Weights of a small transformer language model: 10956 steps.
MLP neurons of a small language model. Each row is named by its layer, matrix (down: output weights) and neuron, and shows model dimensions 128-255. Each number is 500 + 40 x the weight over its row's rms, rounded and kept within 0 to 999. Numbers have three digits each.
A block is one neuron, or neurons of one layer that tend to fire together. Before each block is what it responds to, as a language model described it from the Wikipedia text at the highest values.

Word-internal "ist" piece
L4.down85:488448505476490486540554486476529429534500543531470480520509495521574548548499559471515420556543508494424504517406499465470477510465530481473521541526447553591482534467457502511553478472493607501546457476534466493430516573523488494558484475506468480521505470470544521419511469457473562476471560496565487487609474551487546560528424410520536465497474510519469540467420480551493615440521
L4.down239:576518526467522454538509473542523495542557522521554495453532544501481495521543481520503427537420552429510525507469487563451502477549500479561520483511513492518398500563536477441456522508460510567484523538572476493490446560468477500519471533396433452516487553508537432515512503437485492439456491561508530572513486524422473548576482558503482512493493555481530484579497491484589533369515
L4.down599:505468535474584600549519441456455481483477513447463557491540529470539533503469586524500484423461474549514449483518477522426407525547519527507429496517486425447376498574502484509498516491494531485477550550522452456499522534518473429549475488537549475558443457471525478458514578536451506502471509530504475410447473500417483570505559558561480536525523501516468484492500515462450491538510
L4.down620:556468452450478544565553500476473513541509496507484565501457501512556526473475551503545474409492508498409549483502491560541470529544522538436517567446583378537465464463508467486499468457481542529548503507564501469465493530526522476518527423506462571548450494482501595439504515474480526476520479536540469452531457498485483522583468455479518474573491522505429509452498452513496600468590
L4.down682:444507489471442458508474485501480557551568498508505564518570500518483567455547545518577461517528474481503453556455437441485448492514553488529505474471553487462510409493564573524469564621539523509454504492510511481461503514471474490506546540489514471510478468437454545573511505429536457506472492493500581529468433516485561540560494539536473428513493546448507557472539570497463547558536
L4.down705:474440510485533551456517466541518486527518507509572569488435550511518545453493486446594493562515485478541492484529584475532502542494438587581442490492515529496489578469486528570463465513469519390502517514442445516494513479450517476433538468562600513483504547471513532557567547475484457484475539428489480519465469518495468497507500531482494440466520537571558487483478512495550421567476
L4.down832:524531502515480490540488492482474525484512531521379497550524451495498507516506436490560485513502494527457520533502530464492475519592504546453452507515531441542487486443468529533555477479462513622542502414484493429518615500491522555531504476504493567489525544471496444564526542485538510455471455490499543513545497482493521555526495537534551484488479483499495473498498550465464519476505
L4.down852:489439484399573561540577404413449417488508504545479483531554578500575488508515520458494484531535462418446538527509474489510470491519468493497496477501497483568471566564563508438480545479420528530501437467556516446525490452444552434530582528465551480492493540483513485452520463486510519451484481512540454518555505439475525491520446468514503485551442547568471517505553517508449512506505

Mid-word subword fragments
L7.down54:599440546484536447454512522487485544529485534532486537510549456470477466509443548554502570522423466552410447501430551529469460495497468528573489505565509499521491564466486477478472502458434510555595476487461529575495556499493531454493548476498455536506525490533487495494567496473531525532521425487540477481521493464528452544537464510487508568520557459521449515543479478531496474486561
L7.down339:447504462546400426463421459488544433493560469468482578515502527498482471483518453516495568430502501477429475513515489505478474515569498485508506522478517440504493442491433403531541505478476487538460506427495522522584492475514592474508500536499511496413533510478528450518471531523463538452479495547458443462425576483478516479588526531504487497500492487535515581489514467494492522561480
L7.down387:528475530490593480518431532468490572479530527500456534531494389473521565465489546507477501548440558502435471535557487508575444541479491462487473401519448535518466522590458520524517499493526559502434474504494488524501548520486475545497566456448449522479531490484496385595484577522523525545483503431473485499543496520439527521542461483475518565570536516510462527501442464452511530463588
L7.down494:497526465519520518528505505493556520461475514509423531538491477456526363534496483524458494466495466513440529585469479577473498458514513456466491533477466417512483542560491499425433485426531534526436467547504497544492453558503470576554506549548500455511467488547465524486484472544591493536524437573432470454563489512508551498494511477535552552490551458498531499458493498510640603593514
L7.down671:586489430497496556454452469483553502505522533443534469475522466529479484530482547478477486472432526546496480483476391513431545476513530398517588526511484488480476460490478509455506516582419514503492566527518479487473530516470495510548525512491476476515484469478508513433468500498564504578487476486494480537502513485429558579447516481515489482439456575479545448478493522526537607533440
L7.down686:503490573532543544560482472483489570482477450515397492462480419569602496487523506506461498478508496539455468444530552518546473463488525409511533514537496471461522455526518553484435470535488510471494448411517471454418524447508482489508595492480539458518509476534476474520455484495537544486493514566489502432499453522542487537465529507484483527401463497504472557520522524563496478505460
L7.down694:533429489553635467479467514518491495490436548511555458522583526498527444519498551469493509458533442489462518490516521434470480441485509547513560491498526515475456465587436525594434453505427539442545506533485485540534518486603525476496471519492442488542507514463463508484539456437533496447525530509434470511483483459468536546524555583482538508501517527543518458553570511455468551518517
L7.down907:471494557534579478533441530471475507497500524467471467526455456484486541484553485521493460471513375530540485529469493507493504510536440455486555510518550524553532462546532498483495508568437529499599480551513563505552475501473432581521463515448498457499517490513538515502477450509554491511474503485410534434451490477476468508456544488505459532468461480499527549567485453519505509436481

Mid-word subword fragments
L3.down165:456555505443455493517484549529542498507457609496508489501490563454523483473500427509474529411502459468489464511520498514587546445491520496550422536433535495478506467452506465531455447526543462506506593507514550513478489461494502516496434526601508579447520506526493487554507532519429492490473539506543531489541529454571489468495471522525560476525559500513488476491482526487488568469499

Mid-word fragment continuation
L3.down392:432469476471489486503482463568497498537480516573475509486497489458555521439510566540543511503515467476477469503469607494488459510518474522477439484527527501541506503459488599519448530516525545505534502583517367488443491473498497498578494535527498501460494460456453558476496512544541519534450443496558527520470436497477499562504444442488462468527580476456561466574544497465479556508540

Mid-word pieces, section headings
L3.down492:467518430466574448428454465427474579476553459494448487504467511570471524484525458484507455452600495515504465526486495518463461460421559436573450493443552485552557497495496561525568548461446483509459491437453555512555467511482435458516518517493574601520518516515436465510427493477457487560449517540484521481499511576514508491458437525507464511507489502581545578470434497552483463514500

Mid- word fragment
L4.down39:559488493507482481474514562456543509529494517492547438538535539509518481475435573494490452438480531538493454500488499529534471478514462482487527502483547537490544460482450532471449473456550536508506496440511520525400429521515569527527542504603526500493453506531488502507522461490513485483478452571455441497457462541468551507442468620494497490518484467429466463529563429522460496522493
L4.down309:507481422533498546452515505591522483450503410506556525531476542523498481466534459476527546534470513483504459456423476629503579555496502437486458534476553539474554471503477547561526436509527507531486497450508538478465435435529399470485484500542534519542541525579449580500510476473518485529507514485572555469565494537468518462515501506502585552436538479487543460554461565552445500481498
L4.down421:470508539514514564496511466557549456532575553489492421627488512479495533482575485496520521539560501551513537490505537401556530480564455536460526495548466535503474513435463491443517533501489487465491493446514485618433465479538561467439525521500491456478446511473558585524519473507482500484533598494550468605458485465470586515430492510535431471509471483483418463512489493435445518503466
L4.down451:472498460496587475483468480504539520464483488494590524499439508498502551545496454473480466464545484463530485457472530564496543523455447506472429516499572522424504414517455513526470534497558508468537474548587531562485488515487568442485504464550466461471436480482490522432458551492470496471504439520479461555486527540506463528476559501525510469495493532499462448586469505508491518525575
L4.down543:537575505411495541491545431490531502468410552471506503430466454537431441502483440419440448501468476517450471517484573520496518485525503544444507451533499433523514516442495577625538511479486462489517561565467502581551499504452435489478506562449486455465476519516524516515480479520498477497539460492469525492503560487456481525514464513544496486558425508525503485463541527447558456534427
L4.down612:444522480546526475489495494568495499437498469466527525485487445470470520507564483538507558494492468485549429442502412573493535481504482524534460480548572530483526485462506414547472487521515492487519460527611522488512528468515509475478501458497470523533452521555442574472508478492543546512468495542483509421480517505526509544496564483506495506449519448495543553513421503530529502487512
L4.down680:570500452479513436529514515448490525464556519555519512464546479570486513520522491478484452496472498512504467473504520543524520474435438485395536541540468550515494486532534544532544527502530519473587539445553484497541550537438509444515533485507441477502454516515491476518531493502505475518528435425460524516496549514483488528474438557438516460514418438491458479459488478452463516499571
L4.down910:515522478472485519520497488426470460431518532492462443550497530490453511559486503520489424436466431564405451481479517545502518515471480461411547468450528502499455496473515573460522529478510501442547454501560477470458539436498477528569498517445534422461449524455524518425549522524565559522516409478490517556632493460503501503497474458529565507501514527421429485492538433500434549495547

Word continuation after B
L7.down80:542463545539551518438477560492534508554463476496546496485479573516519558489525480507524469612526462536462502488556471512517494440435547454587514489458544607505514603477480539529453469499461476445505502547545521489518545487506416416450428512578521528456507539536500437510506513514557481540496474552443489448497448493525483486507550504523538519491461521488566515485550453490527470459525
L7.down163:521551502523513475493501491549466508498583532540498487473517411457458471531581496415486494554471439578452555608479511520546524562508487416524573503479437494496520537556486510554432519454471482484563503515467515510450485548517538482546472500594434512545449547471515494573559441453512456547443468517584514534498519403501466522496507528547527491511549482528522511551444440501531423523445
L7.down189:424481491497510503500600452459486495517529483475511573463460520530496486548510410453510523514469481498475505495525472514554486430505497462508541588442550517483560478504474501505492558481547457523468540484485488469425509548479472479581442538538499464540529535461504540490480548519455530499558516527487549503498480505567447397593500487488456553482457498535526499474534462435512513518484
L7.down199:545538509496423550504494553539567492565540480464481540535538436508536488476492556447474502549536536452498478457505519502492528545432436483529475475457480538453541449548483497493441512498545527511449505459498546464439465510450487531547531494495544484516486422505413494490435555513510448550547422531497430413450470452533560482456489507518517498510521469472493439502591551580524508577448
L7.down338:464497496541479537563488566436537486494552541551515522604472462495526563444514518413462481542591480500523514497510465460396501527452430406492542483548550514477513447474575505501492444490530486513548506572520542537489520540481428509499450490506434493475497495521567539442442486478514488501469465540496498504495484468507492468452432500481461480518485568564458525501550416471485511464489
L7.down474:485543467485506451487482461466520601584498521468501511470539593465531499457510568566481481483413563550467574512520561516491477459509498530483484555507556499487518503480399603535448529450463474545477471462496458442537482462477550442541441469553485502438463460434464529492511507402514443521480530557498505509481464521548500499498538542506485522454489529466539514470476500473513573491566
L7.down587:552501510480485478516451531485558449490448532492562458617512541565472499483507438529486446493538562481484507509463472617545538448519462545441478459488568470518455470562480459560471479478571514446467544464454547470539507424499521559481561489480499548463482506485512459509507527508524479491514472472501422495537539467490531524501465605504481512500501447455495443506618447508538569484499
L7.down790:487500428483540507443490500493512547571527474482499444543502519507562508438485514481454506450449518517529598453497572441485477487483501496459480453450524478444556492508470514555459532529451492488499521431481435417543525492538488496488516531481530523596537505473468512530515498528492491562518576473530435503494492554543528488442518450490518587538555473504567484477507553454518492504444

Comma after numbers
L3.down428:505535439584441580471541511425459519470553538492484527514507507490466504484508464483485577496561504554459484584534523409504515474560533490448503527502547478516479516440464598430546499452423525425582508540540512516512523499440535548455456507546449535415541508466510490542483462482444530490516519422446518495487521469459569501562549529543461533474453472485475508440503585466560490547463

Word-final completion suffix
L7.down63:532555523511597525512479478511492544533518547504539511494510467449513486490491474440529433513511469460525524450479422554585444493562490573485485514562513399511516547542538516496477425475531551507423487506487502461507456438494535524536492509515542474525539453453508531454406471530516505489517523519546504471460529463543506547488534506484507447521543387463537500501546485485537507522467
L7.down115:488538545454555443505461515484474564489469532485568503545518508448491474545516515521506467484406432458485558529485488462545508480498469511493516486480496449491468463573542457486467571476479485523475549537534536448547495524452541481550493498449467386483482449453469498439535438498462423500469552508527530510555556521502462550518515548470522493457478452496535501550445518566560508533542
L7.down333:565527537486561468513557504472433528437589542524489526533508456468544434587493578484548483494521473500445511512485515524505475461471515545438517451495562448442415474530528490468566489469481517531568544552501490487500499498538580472523477556440474487494448499467483482478525471502581453491411477541496545478498567440549470500548474484521478473443516465433483491576532519488531478530578
L7.down725:400510515450525430482479452472492441525552510539486506524509493455518493483502517537486489451497477530451503545525541569521519440548517543467509392534553442555406470536562444511485531466464504501565474464563488434526475467532575542526536564513535555468560503417433440554507469497528455506457559504490464534494588499487515498533490530407521513485493540486467480570544472454447401539527
L7.down741:530514520467470452543470445456474514543567501537482504419574495541497527528452499550522530429532444507556520517464476546550477473536531484528566534498487482556454497531499440420488487461398450438502482485489585518525495496487484449525554529463525483509487504461515413533499519489494463499506488499590561528477498414522484492504532523504503480501585477471504488531493499540547439487523
L7.down811:532529492425577487489544510478512474466546488510504532460485516485520588575523496520524499465344496474478490574520520504455505452468489443489551463507548481468519452545505500548499492495456468582496546468507472516493534553521519453524535468470488461547500449468482490536538450488481503559459452528488508479482549504440415472533492499539489477546498476479554515513557458489503536485555
L7.down814:481519503476618508552467502488534478508534521515450501530491540515382485558486472521504428453471501507443448535463513583540480511494516535471601536447575478501446488576499455458545517493432441513499417449500567489470500529463521434549509597474423454506448484466504485497507544490525474498473513538554490533515515496477426419502474520490461508550487472461541456568588476492479516456510
L7.down931:506443529506475502527520459503528499492565538453457482486504494518549422513472482427455507480455437533489532483519472535543496476537495602431528517507521470414477457483482518485483516497508471468538501513525584504455476421426579525555442532426573515454523483439576549476470529480545462481514476478421521537498530464594407553534470502554483486530444529495462512502445458484526490516473

Mid-word subword fragments
L7.down124:453511551607535519464506521486499404479549491570509488389523491550551519466459523586462498496447449441498538523423533447467472521501487493569482507529513476479540556536522525478453422501501524483475510476478457516519505441450474554454518531388560461469473484507484496447545506527485548593454535414513458458562491508531410502478459548473503500476495609449482443538461494521458553540502
L7.down171:554408543445459507457485458529571535493469387546492458588497523511538445487478519529498520480528478439600476450553458490517519479469502517461504530502446545459569531588480484482444430494573496433533495603409525521549491476539467510475495470526504483511468533531497428523455501446555473480548494558478515488518498463518514450506467475449481507483513527541507510532465541528492534543464
L7.down190:452507546497493540442470493475498537551561535488533443499488554476523551447535474524476459517355483562457456514435481447477502515460461491555515522507554515497465488521466454519521487511504462562438558611440485496506507499485492521503499480473466493501472614498499414520489532500537474475548459499449490579483513495485435430516529485470496472410488585470508480467479537489462589487517
L7.down229:461497511557495533498533501530486530517477499489562459467536586516521447483475481498472510447523517516495527522460458489511433453472511460440507502489538554418472452505575500487475491440423477462457476504480505492466529533508524424504402503525563456536462542551507460522544516531474521442473515560438480549509539442546548542603527516486525466517531436445518554488578505501469512491517
L7.down315:538466523464570446504505550503480539461488445512539505518528498542476515490402534469546498534454531484548517429538556589528411514467485505503493498483586514564505468644537464530563509500427468519477523462454557480488529526468542528526516518517493491457466403532518471466512523425517536409516511548537492470528566491508520495491454517520474499544514552506518445539541540545516504446432
L7.down476:543537515459491521527431495464485495502442450525524511530551463499500507513449448505518549567515525457520561436475405466506453521553519560497521493522436574534515547546441443427492477506520495472547456493521537498540501456493544542458499524511478464484503501542476446555495579550478477540500562492464494474538437501465496560445503518508448467436534454463496546503552532407507453510500
L7.down584:522394525495434493423514512494511504486547516435444505516497442508492543483509519496497503511489496479466535503584503476478504455470433541553475511572482544498479497519486474522547536485513479479526529440447482453485493494529509517476446610492548485488498495531465517546486527454456503517490516497544473450512436447565467473549482497526528494432497538511543464451441490473502501477518
L7.down785:468510467427491455473533502477510528542506479525533519492518467583461524449534560550434479422472532516563519465494448509549478470502509523522500470502501500559503494485438518466565486477504484477433476472534498503442475465446458441540518539475526395570498516463517467438476516489474551481535532544571506532474483530543526538559438506508526499514446489485509495510557477417484487525458

Mid-word vowel-consonant fragments
L3.down522:485552538564481532523528457516487425504468530469497499526548528471432426472484505510479492543448530441520498479562593507541499552505561551503428490470499474544435520505437561468501460489525524445520530451495493537510490482522473444503611488518543468609405563475478475450536463481460537508553455503506447473487480538547516535443485509502511497450497449540533497493464474486491472540503

Mid-word fragments, mainly -ful
L4.down41:487492513519523480511521522586478481416492477515468513524536523491571597533560553567463518479513573461518501476484464548523426524494506479505486520459496458536454535500500418555511531476550514533504518427522508495500533439451489585575388502485467529490465480510428465484524522518541481486512485512540558421586489508526549539515450598518475485434418509509512528503501482524592511393519
L4.down98:493495466497512529534508500518504524510506483543579542361464512531445523529443481509471500449468457431460489537532473481545504467495445506506472596523493394524504513528494506537527524562568543538506513462377446505517472456520537473565484501472487551537521582451473421561470449603479517508500385414443548535492431506540495451511476518461513476505446552524512545532513432478480466489517
L4.down529:480509467530555486558500543462546543485500556435478503555473553504484517518540528504591492513537477563514492585467478532497562502466497431490459486419507537523486531507468506546526464558396427440459469525527532587495550517500430520451478529453465517490500477451489455488419534515459477527468471498405498487515542509495517477539479545471427507436487479491515490421574438512466457472521
L4.down783:564495437493508508493466560454562524492466437565551490522518418529580571494537555493484483513559494483422510512534500493511465506444459503491552502465535508525515488488505468515459494482532496452545481467475445414537429415555567465509511525481530512482503505504407509510505473556564558515553470462446524487501474516504500502523494529461493501535491516477457559488509427537460477540522
L4.down786:486538542484482507466464512495487460525494478549458490554459434469514534532504534502430537494495507465464508543446541480515520425492511529471492531522496500532418432535519539507449452577531540501583572474479540432456449525446454531521510499440521450511458505455480480538515515541492516431496492518481541550411495562463501528536536491501488482534528446510539506449628518490569562531527
L4.down950:468444550483470566553442521552500575554483544511489560420544438491509530563462530525487526450508515441483515507548454434466427500458527501449501538513559464530499478521535467521504499475426540532507435532513477470519557491561459490437505452504497440464519523442478524488547496483533571482506429439492550561443525546446482453568428495464465499517482472548501543451510530516498534494474
L4.down992:432450561443523473549607538528503501475478472511504549554486538549477502481513459512494530534481431507475483511515467555570472543535548554468512441478420509463451511489540508435512485508539498529523508465456442511454471467419528460510476490460469423392512541609559462461583409462528463447429567532588492461527538514525484476512476517507476539515515432495516459566474462467496468509593
L4.down1001:485530560519494487502493445516546546515461478488489537515449433506485480453487496527499540483523475420572465547576436553570550501495491498511519566534487493450570511457480542452453506506487457485506551518527513500469492484513458465441511474511532479459451447480521586488496498498562422443520488501525471547478433447532538487479542442553461447495469469566565479445515548506502443517468

St/est word-start fragments
L4.down32:511463437469543571508414491504463538548560585567496529508472506487508501458530477530482535481502527434488490541602516527564465428536507536491577498465507548449529460421497449531544440530538452535498509449500499561427465528483484496464490577459491532508507493509540518526538535484538495436501471507549496448453509459517434449506447585453555496503575536489503556496531570543507488462483
L4.down517:527503485474500467528492465473470497461538506462535433516478556476487447502492455535541448529492479537484523532514522455486483512546510504393527515507577491541449568489534542489508501531426558455578570478465473554458566455519550496513499517455412572467473486519479558414458494514480489497525563494503558507478545576476508500586500526512519455521484476503505437556469550507504498443517
L4.down567:385526518531568556502578567499581561536496557457483515533473515512483511551485514534437472458501517525456495478474410541567522444504486456387517545502438454566487463472505448531517572480499561515419491475476528546538568465537468493495542541511537519502490422513474503481478513483498520446489478460503482461532437443534452465449453465563526517485513506455474488545506467525501446435514
L4.down639:502536547450480496507449521458544506510461455478526429464470545468475466494491541495468534411511501540492448455536451488525480467425527514435561430498441496489519497437490536585515450542469470491443545467503521534480448476487522503534514506485571502466484464474455619487510478533523499481491507482473443467421495481482509485420502504467523478550525552465506395527505550492490525498456
L4.down658:535552511436500544462528491476528465503524455496525482550566530536557559530487540451426475393527537472482538446542427494492466538484537510462512502495474556492465425488562491504538558562527438539487514500592542396470486488522490521584543545462474544510532479477510419478500485535451465487466467522468452485432506488534498540503531515447520440510464481506512494496543414500483497563477
L4.down665:485567557437457501481450551509547511515550467515450460503501548453521499431475534510531541526567464532506526443551491531522506376549529524486518500556555468528501425474521438473503475547501495503496530532547492509467458536443612510522479514477523555465504544474440531486481506455494438490488513455400461446444512525504464412535473470546500493472455464483500456552517464487484528430452
L4.down834:504563576516492483483501536510482521471513443582465412474512503435520510466517564521574519442393478566463511491577444505536475484528464528489528467581540466453514487494527482494497553553538492480498477478519472542429424482537580517539505512494422476445529449503502571490451555516500481473459480497442418451442556523500559545529496440484524458509538475443509506543522501465507513497488
L4.down873:489498508430504458464443528603497568550568455496425458419528516541580446488542491544525570424529519529490439507548517469545550440550506533468476444520534480465487419489515512438530489518470550438523533521505435462487536471448579463482532481558532510522535419476477517467448475503554505506564488538516526547554514500438534507471497477474495401502531502523476468456525443532453541564470

Comma after digits
L7.down96:522464494530476533491490536477525520565539410547514513521540588496496536523464472507527505514522540512397521546480516466486456480455416548478489502490533444606513473543502507522533619510460586516472491474558517467526503515453463523575555483476429460420556504471499483494474456440451550487499518533477478487492545498548482506463437460486528470411513536434453503533440453515508476487592
L7.down242:517517477533545513410508512481527474510582520476523475490440521495448546444466540473530504498539516525502503415479593594422481453513503586553458489546476556550508552487493504536493457452545485494526545491542511480443447540516474474537510497497505477542485541498473491430483434558442564495507540511459437504457505511556534515507500511534525486450587531492482534610509500471522452501475
L7.down403:532555495524507505500492596500483485418552423573515515459517481513478498502431540391505477515476492477450451448549435543589510474459494427540502550482433539456494498506547421521530530531560519521582478452494508603507483446566477442469482592511535510550493506504563447470514501504544525470495498482532483451535546491492445462491492455580596445563476454494428485533523469471503541483544
L7.down448:544508499471563551506472442416484516455471539412471475462464531498435555458450531562493498486524483464461525492556560447486529491460491460525491469485576482526572461463446523485530469399460449503510513510543535462482523482399543483535501478540457486598423516515484507500534538535495512520483518484482505532530540491456461437497525559503471521438490442444490527577459498498522482533494
L7.down517:478459528502515537559484519490487485466502532473444454468503472475551528521549511497488500429529457496462483568485447584479482392451520444438451524564593462449507514495568499546455485463466552433580547515448547541538459511501476538469454537450516530514557479532466533495476569503574467487484512473464505502504545511491547477520556545510558524450458463567466523589514495446531444554492
L7.down661:485558567465513547463442485518536456503507499472522511519520503525505534514443558427396514484481533464427483532494465450459505489445483517410492513433552438509591484463464537548511476480562456576500513404486453476475532400393475462549490460470478574459497525482558642418480539444520419540498391505572540492499476497534456490547486537489463473476537569520459482449546463535508475507515
L7.down662:540497488572546529535434530595565519478522489471572465543522458515526532464525517463542508497534510450471542415491474529541469588473479560554440477485495528408427512498514466462480531504516518518496486555412553494462454528525517548433502543385476508485505459502478509475488495541528502561471492494498399461512508489451536529510492515519553475495523403548464575505502505527483477549540
L7.down976:545469494462458534502509509531506551485542470479532447527528552495489434467517555503444482456507515496523490468555421470398523522413468479419474568505543491526537479525452539483471513520543510445490577537447422525480576433600510453478428567574522533477506426455503514482493500508466520517541514514529471532425447523491496500514456574466561474461516523472531501469516544479515518535497